Weights of a small transformer language model: 5 heads of 128 (1 for keys and values), 129M parameters.
MLP neurons of a small language model. Each row is named by its layer, matrix (gate and up: input weights) and neuron, and shows model dimensions 229-420. Each number is 128 + 24 x the weight over its row's rms, rounded and kept within 0 to 255. Numbers have three digits each. A neuron's up and down rows have the sign that makes its largest values positive.
A block is one neuron, or neurons of one layer that tend to fire together. Before each block is what it responds to, as a language model described it from the Wikipedia text at the highest values.

Numeric table cells
L2.gate500:145130117173100136141118141126116120132116150139094141089155144105095152106134126125131112124112098143125131127154100088114111133144130132148141085149118110108166103110126107121136147134101160157138143092132090082119112140110078125112109145131153127081156107149153143142132115114119128141131103072142156142157139122164133167123085109131164149105153113181146136108131126146136116154159105131162132170102113123111127130158105158101109138141101099161113172130142109132146121172088129113096116146138124155139082130177161134180136124148133087098161158123123128114120164157109098119
L2.up500:124150113162125074140122133117106122138156101135096159127121175145139162096117137152102146148145097142093160133109136124151123138149146128126139138093145120072125105123130097088189138118144121092119138134087127115167145080097121126165137154112098117096147130129117119162124156144154130139126113141125106103117092102118143107141138114085155113123135077170104122149083116150083141148126138151119120164127141162173123135130125114149147150122108075094144089133179156101143150137117122139118127171120110115133134154147134148152139190153095108105159117119133105145140157118138207169
L2.gate505:141144099141128109136110074117111135143159117126101111141155122143148177169104095102135165133134175103118171097125116146098169162129128089152114103108117099128114146094190113147152152096138100119114154119125118138189102169141115115127107099105141141116149105156165172089155146112130100163153116123163137110115121114171099166136160088094123150135146145130134157136133169153075155148127139111145118158177167109147112126128134110117131144127121122113141113129110105101131161178107099170100123166098125130169154123159157133159114150152102129115179145128138119110149102162159144134
L2.up505:091117091141129091121135089126148160111152111140117136162159126159096149165135097106125131120166146100128160122131116127127176135141154126142126114093108102137156168077181103175108142119138106125073114098104128184147145138123095117126116129106157131151121127133171137146135155109142091126157109117136145133152118139131128167144136096111122135116110143135159135137121147164117140139106162078120103157169148144089096162124140097130118124153120067121171101121129083164077127155109161128081083166108104124144130137113165069135101111115130106112168137095116116110167089118120097155
L2.gate1239:113136164119087148084135167137143175148135138145111109086119143095127131116183115133173124141130123142131118099123102117113119132102125155152180140156101103158104151075138078132122126135123129166120158075099124128136138106079134107115116160106144126093121141162138151138127123110144078158132139137134151114144128154136134151124152127129141104137132163133156129130116160132135145155123129150154127166122136134111178147081085180107129140099075109132135126145102119147144155173147146125133107132103125130121097140143156122162110140135128125090108159122116152132089135125106139112
L2.up1239:149135111085126163154128119083115139100140104143154137143088153121143174160130134099129188137122150107148107133092159140121124099111142086113103180116189155094152143144117130122141117091088100119107127106162146102134169138167115140157140127135134122147121083112157126149152117134158176104107100135097148125126123122134168151111114127154123145116122159115117082187114178057137096123116139183140142118091152143166152150146101124126109186108145122158160127151148126143131085113104109106092117107060111102103092136137142148142187077109098106094141095145116126151131124121161130098
L2.gate1432:124116133175128137138156147123137148116132094119087121113171124123128176146165129094165143117129140159153093135092101126127172145111113150123122147116132096152126124077136092146139163117186100098129155132082083131155081128093109148118114147146129136092137096170118129102118097129145129123120135114111170145148138107165111152112130109145144115140118108125134140143112135165136133162124159079144100155153127147125142165110086115144117093145088112112149119124139084140110162141077122154103083165129151153109139161155172109128107128154084112088171169088136119149108145170115130160
L2.up1432:120126078150127111149118134086163124116173108139099117131115109145112149182126118104098127088162170096124171132134121087129139153100111183171113134134105100154158103157143110132152154134135138060168145088137121154152138132159111149169148126126116144144119128124121070149116156144118105130139155139142166157151065116143150137104128078100116130158130103151097122124130138161059134129131123081122124102154087110129121135092171116124127099144111125112101125141103086099120117110162144126113086132141142135147130111148124096143093139147165110147100152104088124112134083156158125154
L2.gate1465:076128132172112118094117119103122118123111140126143109105123070141142148131124167135144131151127153179153164105143111150099167150084143094112152117147125121152107169091113123129076134133113088136088134088090111155138121118106121125092115132114158130103146122113153137171114118089158094113139118104101130100148085120149168123113132101116141116113133123133137161137154094147156175155123120137118153181099109118077148157074123160134090127165113114129111096178169142113136120120095152131106108169093134111102113155196129101143111091085105125062138146116106130122108127126095133111
L2.up1465:089143106103115092146165133106098132163110133125157182136086102102110153117077123158099100112141121123096132143155151108156148123130147132113127112119092133138154145126107152120117112128087094115144145116118108133123115117122134107139080145112116112133137097135123170189143083124218120128120162117092133095106063096106175113116141121160130153128113153125107166136098118101156138128089124133106160169157117138102158136137131120128166164103140128122119061158133089136150121075130128141114134110142170124154081161171107103124115122100112144110176135146151096158116151084106162172
L2.gate1681:130128161134099102137137138144148160155123138148120078132120140098103118129142140137125117141131103140183080139122132113119091145116120101100137140157132105117144121140160113147122117135157109164104137111118109125118130091137118143145113186137137156120136094129086124180139093086127139127130122113098137103164121126163107125155098074130183119078128095139117151123114143120165116173128155090097114154090135142126155109106108143138107112106123097100101151136137092107173178090125094117077129088120121142118072124170154139109136151097112114077148097112118131131060132125058133098
L2.up1681:117130192156105187103123139102146094095110086125129132131091137123103109143175160121115145110117114106147158080112124140166128089144084107105163149130108125109121117109140112114156071105140096108141136114168110154150141095119153121127132155123106148137122111132118137121114135148157159136173138132127115113152128122149119176128117058109097116103151173114141133125142142125140110146097123130095134139151100149124141133122141124145174145145116101133090122188105145136143129110161155109119131130095112078149133113152112140091104125109150153200121120136102145132091150098117151110
L2.gate1688:079139101120145163129160113108157106150146124125116089100114109115150108135107162117184153156128129109161134103132065112119139134120132175111138136151137135110139169116129113146104130117142153132117131120133121126161180177130124157117134152108160119111174108126125152091125100124124098120118099112155183160141170095164107108137165098120118164078053140153162112134119142143151142156163094124125138155119133129146140142096130137109114179142113106127163139152133102141155122183136119148158176132118143126117114137158119108154148136151100094106133150129110138131123124152157122094
L2.up1688:122129134142129146141111101128104149163145145165142139146093128149136151091155122122114137110064117113150151144157143135126091147147101147146134097082153094155150119140113144085154188163110124118153148128133179131138096090194142118174114107137126138123134126110136139151134177122133170152120096106094143098094059080153117139183115169145186168116119118153107103120111129149153092165125123134093126097152122116103141109123134154126127113086168138111107123103123140126109125091055125143098126137138125102149124121091107121150107110135109139123134066136108134113090153143116140145
L2.gate1720:106126101118110162133163130137140137128122160158072137116091116131123183128168160108161130155120135130155113126169145126144126133111071158138139119127119086148139135133138120175118150099144170139114163101109085124133115105130127182086099139065149133089149091148143175134142143141102172139106120128095192147151119131156135122120101104111129103119133155148134144135124118116122170164130125145122175151168114130092119143080107110183159147110103113129129138115157121145113161147135109173132098143125170131122111154207166093181139154121108083096125158101149123159109130124134132144
L2.up1720:095174139109150118081116157094129155152107117109119126120139136131092078141145125171120111116146132141118094103134057140132146130136142124121101141116110174142108132116112146111109127111101101115090114165075132123184147151115143093146153122130113111131159124145109118084124141136147095109171143158140160160089156099143139099179095105157191138146094145115119066159148112139167140140129112115124111132101148129135135135135102150136123124098124096146106155144158120183128140114107106112158142155103114128097135079128118141103142103178107146098136148148157102109110143097087102134

Name-completing second tokens
L7.gate64:117132129102132080093075153076143130141099164082126101110110150146119134119120174166124109116120110115162139171140153103105131148119127124105142130132095115136118134117119183143146113115147092140128134139160142150142122093133102117119146143110116154152147091137170123139115105148139140108152092091144155144128090127152144147121162110159128099089099106115112152120147138149163137138142122109163180107083149148122142121118158178136123152112126104129120119097145141097158080157080092100146166170111136138121103099142129136107197067136132132088142139172131164099112111127148134126
L7.up64:117113100109154108091145135090127132107145136144087106096116105167128184072108138128125123116171138133117084138108143163147127111132119112107150122137123160141072126164114167149118108096118119118131091153140120090103126120133158138109119120114123156130119105095142136139113129152169135142133121160148133157088096143130150146114119136133115103109116137150151137090098092133149149118128131110129137129116147132100136124091180064125111113131105147103072130112136136112121140149103118135081119173112143164108172121143148097118109130120154162113129120133131127153128133094111083096
L7.gate112:120093123137154123100142132124102114140126140106121147093127121124104149124124111107140169094166126150137139132105116107152086096099154127134121175121106121128134127110127129163074109126079092157100094141127125099129105121117163107123119154140113124167104139124137129098108099135151144152122094161154162142124114129145110150104087142130157112124139095139128112132122115153135121144114159133140158120126110128107076103171120133102116158140153094101105107169138153208180122153104133126120109092161125105153165151142134134173118096139143198126093136079127184126104124128164112117
L7.up112:118102158118144081080107133125128149087099147171162105151143163134184182069152147129130151106098168127127121155131138185076122156122148137101173120143109146143137110056128148114117118121163103162144131174110129121104084161117130093110100121094141112136106127150170153129118117105093132119135127083103120148113084174142116156152163140112125136122125102132125157135082129150113155125164102096100137158069113171127160197114162131116114119124138155084101119133153117130174154160125074153126172118122098152150085070155140127135159144130059152136097102165120133094126153171129109102
L7.gate431:135113122169120117168140121099156139154139116087119115109108126135123138173140123121131128107121122125086149117125097132118189116114146106109126115128130144106121144127145144158139125132136127118130160123120118134176124153109065147160137096131144128124125101136098153126148138166132127118149106121181156104131075121116174168139114125114137137127179136144136108155104132103153149099134109128137084093129145126124125153141109139163155108151121161122120132129161157125107150195123114136113116152093135184102100102132129163161126106147120140138127169143096126116099127081126148134
L7.up431:122134181119147143167091095092152076127133120120104127100152125152121156159201130088131150105118119141163129082135158169140121155107184161127081150149125126102110150144127110091152121130151114146119153091139084134131127160118082144117121112153126165133114109127128139099134133122118135147165093092135146127138087083149143110092102121119187115125149171120130123149151076114089121105129139113110127143120157111160092137125118124152128151124133140104133138156132111132143135148116108138088124101145177109113107137119115149165149107107101141152135124125102116136119097162102121108
L7.gate646:112139148143114147136095126148142144101182120116163120116138107128141143126158137111111090084146120129120127114095119094133167132094154096114155115122096094076112166144118165132107113117111139115072117142155120166119123107113116103129112110161151159134137084148122151126162173113150102121127180110096125115158124129146147137137126101140145095079086111125180125136097078092135149131146170139109161135135114193119148144129118139124115149121105106150158129158132167134098140145131162131107134159110140110169148120124115123144147125160098146080151147140127125120145157137147123150
L7.up646:082144141172120148151135143125149122186141129118166126156114110112114079145114096094118127137132117134125149139152130134169105137169143102152104154110158102117117101151082101127131172158093165119178158118132134126095121136145094077119155128152157101121130155149102128135150127100146122138123138107135143101096130138088132131096110088144129131135138115129130093134147115137102089134113101137113115129129094153103133080091113139139147124116151131093089162097164101118098146131168180075124053168126133114143106089133149117127091165128121139137120063099100094164178097158104122086
L7.gate876:130117147120144095113181165110115140187111131107147094147135151110111189117173137160123140182112084125156099127131135114180086148097116145098102145139129151092151119134117109157115141145192114089120105102145112136151193081124133153137171155125133118059086065161111120159081132101156141111146123155136149127116107171125119152136135080151119138134117123168157125102110156144112118135109131120136087139130132124106093140133160140143123132127124132140147166157137141140156166100127127135088140129144108140112137147158178158091150126102128150103175099123148121109084110122111113099
L7.up876:123197150124129114101147156115151130140110151087137142099116119152093110118089110111137097150101181147139094070145140084090129147097104128124150135085139163147112124136127114154149142121107111118114138090112105133095155102127188116090163138151146130108162124114142125092164162109171116093117142142148113115130114090180088122101133147114080157118095094128122108134142151146124126105167126156167102113128128099151135143086151156111141151098142131127144123158127160098142125139132102134114152159109088082147138169158200129133108113145125078098151152121147121122135145108127150120
L7.gate1035:135100144117146102125152093105159122103111130074157112084110149093168127122123168126143132132091140102124144153099104120110110120116106132126150174061145139102130128145145143105161181115156146176163148104128157110128126114125082116084160136116151111151125107152107132113128126116089106162112092098149160139180142159171140171142134139061141140106133148141126137130110136161158132140130135173135153113101188166135162145113078156077134139141125101110136113121151124143154115149125125156124148110125133086093097102121110158129131068113094153132133143154126181113153148120137144104
L7.up1035:113176144110116116133159113138132127148104143133152108091127120120117153097103119136133131111151137090160142103118140120157103089178163155101087110149126128092153173106146119177158109161142078103103093137110123077114129086131147121163113163130135129100142100106170122136119149149149167158152097114091109109153108112131138092092096102096154113120132065151120155126119122116113088157165142133108120140106095116120149181123119160177120160148092160125117130141129169159143150112077132145084108097135147152117122103135083079185138123135150106078167111137107113127077143131152136162
L7.gate1352:117145115187150138144115100094179147169144151116142115107102095093089118129113119150111119146123149132136089135110106133134150133115120110125088122138161041142150121079132098132086151134136122174124136141185092134104133124139106127101149133115149089137130102183147128108126134096133154126151081107151118109127108124105140111106130141116140108164128076083143083105146148161105173139150147091109139112127107156124130092161131144141108149125088132116127147157137121111131159108142120146119122114109110151165150105189155179136152079169124087107104123126114146150077151135131149098
L7.up1352:087109146144087142125110092132134151156137107123134115121131108176103093114130117117155131137115152122132183128105128101115171141095140125190122093137117115134149141135097139137097147158145085142143099121134111091087115143137147160096146111132113118148114123142179095116113119079136161113110117151107131157117117089144111130122111119101156125077110123120133129119145117090139114127125097147139175134116129154117107106154107081110122097155153082099127138138149138152104104114166128114100158166124127119127094138147174149133122079111148141149118120146091116092115145141086144146
L7.gate1622:110127154160111127106170122099135142150120154114159138132150117122116151142119096136179128140122123110136151098125148143108125105152117102102118112110142179102162155147093143132175124149119102112113149105142104154159137115134138159121124143060091151137126135100150104139168098102140177137160087123162156180124105131136153100118149103136111123119125155137119188115138108125152139150098120129185123161100097128116153188141131097116104140157100151139121116166135133127182147110140115151055146158155131143136118083147154106133144113142088154099157135106108176092157152146110108127
L7.up1622:123150128150160108138119074119111094144134131093126175117113158126169082152147136111116117100098169110122117115134138152159075110120111111146161132151096148151147135123137112090184128116093107132164151138148123115111116169128183113133144130107116131121126141137144061150152167192136143166182086127141113163159083123154136113135131124153143143101140183161153149147148135120136141129136094136130157141163069123111158148112089108117115122175111184124142162139158153133164133142174127161107157140126146121150100116136139093115160104180142143152154132138109105131163179106133106142

Multiword name pieces
L2.gate22:138103168168129154120130121135134123164124128158085105124109103096126135097145123164109122123119120150144108150137139139121141161114095123144137140142119112100177154082126113105166153128118125156146159164102116152172123071145115128097116144124172086169154112153125107090125145123119097128124143119136155085170120121149148135138161086131098150116158109104146132102170128125128118166152123104109151177092128136142164122104125150121084128141093142121152106154174118142133183134103140144085113174140115112130095133171164106116133116182130127118128139117152148140062106124099134108
L2.up22:124121145151123144131134140160144167125128117137112115148125171123168120138116133116109081123135143105114171163075135132112118138092093115107128132143112107112138104084131133118061155118107108151138117104158106082110127154186124107117113072081143171131153138119128096117141114178096176120144139150094150140125170068160141143102121118136129107096156133125155114145131105136190118120110134127144162171136092160155141113141144131137133154130124108148127133120102114145143143136122138114153105105119110143114121115126153121120147133151161138163089125133123120139138161112145130120
L2.gate36:086106146143117110155101155138122118161126140116148125111106149147182084141174098088143122136120131173136136096146115131102142115116153089106139161108120104120116120144149146125163164142131129129121140123144115094176104168127112138154142095116116123132096128131116091123132160127100136126153122145095136120166111130101170149156148108102169154139120122147073178119150120132134129103174131124101135120076116124156129100114096133107104118157102137145149102146128171161174133110112125161131133177119115128148146095103142110152122095127120197116116159097129123189168185124104111120
L2.up36:101123162115130153119143126139135174147137145110110138144094147160123164109141105167114147102109163083121104090162084113088129157098084117113134119117146134127131139114151169134167162119124128156143118109170144151145086100155141136175166141098104104110100157119134091149117170118089139171151201122134146087146142107160136128106160117109156120123105154178124159183090143144104126094120143117138111123079135136099127143121146141106134116124123112153090123129101137137154135138139116181146118106087103130158151147148133111126130086116121114135125103139110154102098172111105072084
L2.gate104:132074183178109118119125137119105093158124135096155092136172138081105131131163122126165118116137159158131150119107085136156171139125159105126148131103101158153153145104170132107103142094141119136136126128120134125103100155112089128134152136138133087176139078123112129099111150109142126168158174139134119097079149126138137143073126103112142160127122144149160118094132136119152132107179157181116116148125120124094151147105129112103116092144136126142114146095163114122140137139131153105097095117132099144107153133127105126112099144172166143115156152145106130118104146132106116095
L2.up104:155079123096108095122162122112106103099130117144178136144150134125150086114141140149132141102144124160138157074133093103125154119127154089097125127101101167131124148137135137097137171121087088124139116153154134127146115137147090123139155100168097100118139128112124153128133128116183122145155169107137114123114151148144143095088118106106128144153098141081145074107184099152117120096115090150130119104140137144152145116110176124147104113096130131126141141065143094115097107138132137147141130153144083130146152115080103113089095106156110153144185153151129106127148169157146127140
L2.gate311:106135114150135142124120160092138135094125121161123133139134130130102108132135149106147051142170090170142136125134119132170133114153122095141115111116078207122113146129093109130073140140095093157122088147143144155122131133076096126119141141174140118137146094168151136096126115131171098156097143133129139173096137148103176123119098141155120119162120118122139185123107116139124146119139153117070138162112148134105134124054119124108144138145125080189169123119130116107132155134083139133112071156118144103143141105157141119103109165167134143146188127124127152132154119102111150141
L2.up311:149133123124153130173114109089125149080106114152129126162114165116118139129122148138133098088165098129112114144175144120152112112157152109145100121100128149156101127142123113137096162173079083100116134187136182085088128140080088096175154130153121139184126116125110085102118152119155147141134154107160098155141133142087141101125118146135132127147129157106130144116107092114116127111142124124101139146099143132137123097090134121146151129129145117148139111115115099080148125103114109102108110096145092137122166114142134135074161181140153088119150109162096147116159119156090167110
L2.gate374:119113143128127158119158117131124111153138125145084105135087102148150138125161124126149128119133091169166163089153104129125133069126099144087137125095117140148132120108109119157130156140109168183143125110168153126109130140108113149131148118130114114108163133135102147147135174128157130127133125087147162132148146107120095100136154112143133131124096137143140116100129132140154151122130135111130138107113182113111154134112125132136132138082152123105115134116148112139084143123119120122128097150144114162086161134109115119135103140144091091104133147131143173127100123139147091103
L2.up374:132136125131146129103128141096137126142129151095107103190132113161158140150116105149154126118077160102090155087186125114108117103146117123111108120119145098126147135155159112089143129150113164148106087143099136143090101106130081169131093112098119106132100114113094145128119165154103135107106147126155119148153167132148116112123129134114135189111102163099091118135109136126204140120133138152104158131145143109109155149152096130131151114097120139092169138100114132156108154115153120139088148135152157149113112093145143133097122110157156146158111204124143145104138075142122110099
L2.gate1028:123133133126145117123139132130115149119169167114114099112190089124124161089130161105145174138117155149124141083089100121110158136125090137115153125136132141106062175118163088175103189142138113085136090111110110105125118138124139176119114151139162107109175107116126121112120137158111110145097123118185140143140159091131117156133171098112110159119148122129098144098122112145181143136171163085145153134069106150107115135115096161125113144144112121128132098106168149126080149158118117112146123170100149108102156139118120125166138156129101091090128079166150154150127118163154085095
L2.up1028:107126131167138098159134163113128107104130161126111133100092090130125160106141111101146164151131123151130124124081109139175150100104109118099172143080092154103133132120163139104111153143137151073159118152150124133132156111130136122134078142132148131127105098117089126152152133177108128150106127117197108122134160134152132151103198099108129184121131167127116166077102118106133131082122137133130135110098112150132146111085127145073116139103119112156088104118127136046106101162121137148144120138089123139133161098130105109141144150120139084112097103153126109132143123139140107126
L2.gate1188:136151128112122184129105173078145142097135124134098105090141117114148160117137140158139137148118145123160185146146143117120131094141131098182122115130126109128104125168126144123106081157123127120152106134075104144119167163072152099131137114100141106175124118100094127130161173123158114130160135101081117122120110129111095171145130156114110150164086107148118145092114114107123158096119152090102153143128106106116122106116106137123168119095140142156153143117193117115127125151146138125144115137103153154147150131081094118152106072154128137134124143126118143126135125070169088131
L2.up1188:113084123128114110131183107146141158122105130111142141169090117141091174114116115096110125110083109112105105134120145089146085122151154123082146107132177125152106142120173102124100125098145105102135125136109125094134114096134105138142156110146147140117139163108132095077144063148120120076131130132132138131111150149128140140098113094125108176141143139172139142101091091143147125140156154130114082121102137148103122061153148118128082136151149121099150080137143150135110187145170152095098109115154115132154157138137105149108114148129161083103112116147134163090118096167127144097
L2.gate1271:138147160132141151138129103162154162165105104135113065120141157126166141141151115155131135148107140130133121121155095119166156131129150130139111117140122148173147116122122101162158116105131116169128111140160120136151101128118113105126135117138121114109122119136136124105112102124123110140124136106178127102148090101150146107054106125106158124109141122120105119128078116167153135154138180123115133148142143147103106105145150140140111127125116114162078130135126090150133148137133120124162106100119147146109135124136152144149183141134123097122131117131149143130099135126100116181
L2.up1271:135099112140135101144114102133134110163128073145140151167106157135120146116105092127137114130124138150107124171135147093118124138159131136126136088159085151139162139124096167138159163115112087150151143130133172100129127142138111115109122142154123167176113085102124117123087131166129126086143137146115132142138116119149128099129108142187114176127150126127134137111162141134163116099080110127091124132119120129151112090160123106114133105162121145093111130104094133116106137084133110096104125102095168133123178131128144163131160190139127139113091120113102125139083121126136113163

Numbers in stat tables
L9.gate1561:094117096117089125144133097124103086118090133127105083084098114122155129127116116171102128132110154146129176074161118118101161152125131107133119132144094118084112111140128128094129140122103168139158141120121088184134118121159142137107096147134121143123109115153122146127164145149127133090143100130146094135132128123142159098091156109154147155113098133140139060107100093120129137121130122199111099090164081101145119122156127130175080109124116088133128132150141123139091119164120135112114139109138094117176121150154108157139142138169102159125105110157103114118169101128165111126
L9.up1561:090135094155137146127165074092110127134102089077084107148118111128118153133103143172149106092074165069123106134124141163097174115097140155153124106136123120089156130140088108148152124126138124117130171185130130123156122109093127107132132108150140133070143092149119105132164124166143109119167118133083124109094124144106137110118100130101152078158157135155152129143162134089110098142121088152111103142127143148075107103126098121134140152153127125144110096166163133167192155165128139132141153159104131147128173107171118128109147128142122123145137156117130129146131113150106169132

Word-start in foreign titles
L9.gate398:119147150125093105069159116153151096165132131080126096126165166139115100146151163109130102170144095131112131140125173127112113128162117148100121087162136138168155146091150157100142108146153114165126098108130115117097148155140132153147167109130121138107148150111132132156149103069064125106159156104109142097078147090130114126151128132119093148111127104128152073118110113123173179152138157102143103137125126159137167146142113149126145113128125090139140168152097075146145138133152115135160152133151155162098101132084142127122125119106132096108156091125127154133141102127103056157
L9.up398:102166131106085136135164074096130135144141154135104139103112161109141115148136146121115088141093122116131122158161117108055144103092099132152128127158165102102151136102154127108146075054082101128145125130145115175153107126129107111133136137103107113158171130075132143150161124112091117121090122161119142152129153145147089095119141147080124154138152113065154098124157124156146158141132127117130144112132167134147171159105075105139170133132118087111142149153108122092085201116116164138084115139128161147138103127145161115100153114162123161157118156106071127131099106091078153116

Preposition inside proper names
L7.gate65:098097162120133108139190129093144151127154138113091097105123130122114106130142131115151074132116153121151170121171086110112131084151153118113147105093118178138103137119162142158064143098138139166160126046129073137127070165090122128112117182132112090165145137156185164090098119100105105154138073102165157095051140094085141111130133102129131158123139139139141114123128110118143152153132129108117177174180139112153123160110138136123153175128109124133133146154117141132123125130124135115129108131124126133123146139136137128180081133128135126133129123119093139095208131113131127124
L7.up65:083093146159146087118146104132162176123125147118107094142113166114085095119144122158123122127154137151163134163148108097103181099137157153119144094085155144136120127123150154137107124140158113152123130098146153134149115126110149113153125136154157105150133111103108118080146144106159096138136130121115139144103131079110184157101127074152136119123089113132102158112147107101146135120064140109125162122154120153135139160093100103134140142118081122149161166102183105159091122139117131114099113133111123105136115094133119143155085177147151101127152106149114147113183118143115190118
L7.gate199:141114179115112106108129171165119129107125123168118114133170147116133100125131118136123097130106124128161136135176097112128141135163124157080090124093077113084138155126151087142081118098142124138122097155092143151118096135126128147117110135095079091147123096111103115102137102129101144093138110102127139113122127094120128139119175112136108155115092108116146139136131147147165128160125151096128146138134097134129126154160103160121128139117146149092113191089137136088122146104138164151109095113104110134124084099165133136102115102106147132104202133148129114089187145128118122111
L7.up199:125136151105152106135123116139131126117141138194093124106123133106130109147169125080156121110102121173096128134110103133173124082155129121133087112114119115152102128122144129165134145125138127173098138167128108130119143155121102129153109096113140142160133153123092130153118127112145114119155130134109160116140129141114155127138113175119096132096133140140153146093120130122127139132120146072097141156138119095114098144107133168106115157108172129139133150099187124114134151126132153135105107149153163137130142107088140117149090113128131105171140130125119102125126097153100140143
L7.gate319:120162163113130170139122130123101119126103155141121156101154143120185104154142130149140165157113117156107153122170139131174137155152093097106130119140118102123127130097176107154164123104126141153122097133147130108112142097103124144098081147127131135160134147105143152129128106117094136150097144130111131125162151140106093124111135102125117138141124125100135132118105123167137158102180098134105139155142117175181162172135099139147125138142120134131148174117133105122129153119136160098099142108114122119137075150116145140171119100161110175103137120127138124091132144120115170073
L7.up319:082124128093088133117136107159123125157136137150132168108113145161135112115148098108154148149167115155129170144137130105121126106133168140100103087157082112154144139149125082160125149127084106149133111116187122108120097164143115153140142125116122152153119098110117145156104105103084152117128153195110133112101153127111156112139157121132103190133132138124133143112116148157145107123121124144089090158112139087147130111158119134133165126125132145127098128153124103145122118110153125122101139127099189114108102164105129143144108126106142126123115104122101126158097112133158136164
L7.gate515:171120124187123156119120154156127127096188110138131141125128114128135115167177088085102111101138140107125108140091117110141155139106124148110160119104111174135118197151169120095130105181117116164137075112150148148111121154127137130159128142127102148116121137121130131107132135099106105153172115141113128074169147111123123154115150121132141127127123142094111084157105157124147153137157139139101131116139101112148140096144073152120130142101133118114106108150132076141108146106120137109140164122104106137130121134135112079136132135166119152140184109090130131105115062139171113091
L7.up515:158136086178098100122147149153134150154102113130113118138113142127175101168126100103148122070085173116128152146162118115145117117129134135124109115076132174102107154176159117106130139139113132106147094100119117126090121156110162101101108131149070123099097128111114125115159098125103130128166119126083093163156119100131154127104099167160146087159137161105133117125124148113128129163137111128120147139157076144137146112099133142132142108123161133114104108130111102146103101123155135141117175110166118118154113118112142113118079118124116143185145087153130117140122126104128149167
L7.gate957:093167120142141091116141166147138150126148145103116149113129144103128105118168115142077116146137115135095146109145158113131104110115107148113102151120105112109160175151154098111101112141122139126119103155105105131184101151083128139107118118136121109111148159112133162155147129135099110122139143116086150120080128098120124131173156143105146179162092139137127093140098162161145146162114112122136106186198098131117123156083071121077150108130118105133140126112159149126141109096132151117137180122112160114149084107107111159137111106157160128129095129123106101150179116102134117171
L7.up957:134144161119101202137055127120144166125115147112189173132131111098137141093151173127134149125120135077130114159113100116096162117135120128156135116131114147104136173143129109128156139118107138096097130080124114112127096140151107163108132162114114121128145115138111154102107126101121124157138124130094115157108157108181141129058152117151098131141053156118153142126126152116121089148100101142107103149165109121124129110137139120107138138151132138111101144106145130155176143126126129114141109174135181132145135112125148110121122127132136114159143159148131151130131112121080113122
L7.gate1013:068127130109149124125132145141124151133144104122157119154172153113111107145127107090069101119134101120097161093102132103143133109138122154120135108135160199135179098112135127105134122111127133122106091146151095120147177126120088125123154114156116126165142166163128107126194100104132123118133142160167122133132139121119172130118152137117114091137127148067123149172111089102153106125154140109185131143134093148120142130137133097112106168116145102131144117133150131152150153106124167122151099153095119125110093093132145139114114106111145168144147099097174149118184122131106149154
L7.up1013:147155155151151122097149139162130165106158143161120143146138114131127098133121122146101143129107123112133102105105185127104115110113105163109125100144105155154154144128096118154102127112120037144133083116126112089115122113110119159132107142151117117125134117113106142119140134128126128114122140093154130126149118131150140127168151138095132153172116102123154144123171138164086136130186124118087146129126146081146164123137109138135127144083103130146154122135119107151108108114117130113109158121120150148128083128120148125138159123158131120123116074119131102070135074179147128127
L7.gate1347:077108157079155103136116133113177149184128122111167155140120175121139115160140151142109127128106117107098149131124152124143107125087115131099118138133158156112138134096159124115136125132155120117125132103136141177159156167089112144142160147086131147134169119139134136125178066063105156145156110123156160117120122141127143175145136137131051128131108146126146157136110121125121116146158111133137126116093095114106165147128123133102126171095131146148144130146133116158178143108122127107141136124119124107131056094095127103105115088118102086126128118093138119115130155138148078107
L7.up1347:102097119136147114162146147139135156129092121114109185112147109141115134141112085138106102122129096152113146117157099095157086111120113185134117118083096131131171130074152075134091175088127072124114124128109070130108093154108106120109097112159164114099130160118160157115121122098085170140130137104128115111123136093120110114118103138133129153126142136160125142117164132178145100141134130123118112121160106100149157092137144134126164148114142128128114140121165104145132098144103165117117165116098118157124118181106139085151133082163152104142130089129124120115118123147172103163
L7.gate1482:139123145135104092141159103126178122109144104167123079124105118133089135155152143107115137164100147131111157102155139140124123131137176159130152164100152116117095139119136123144066134146144107155113121102115146153189092132090126147131147127124146123112156121138102111180152100090093141095093129130136129107095155150115142126098128130136144089133093088117109088109158117153154119144120156110126119166143124142122095131159137135152127130036114106168107119111172114154116167155172161125132107165136133152137134130124090128149100104147158125165157083096154131145136117130111122159
L7.up1482:118171119138158113104131113091121120106150142121129121123092143130085131140149118167098137122093151126102101122125169128093075175131170199160140104124081127112118142127142147117111101131169121113097132108102158121144090085110147152090100146137139113151135105099057104139080133050117122109167162112111133080109119120111130151107116110138163127093136134133127102175150170092155145131126129099099142148107156157158111116101145167146121099119094089131131137124112127142116140112140128151146141140110138099113100094125092124160112138175145078169146093154151115166147122111112137150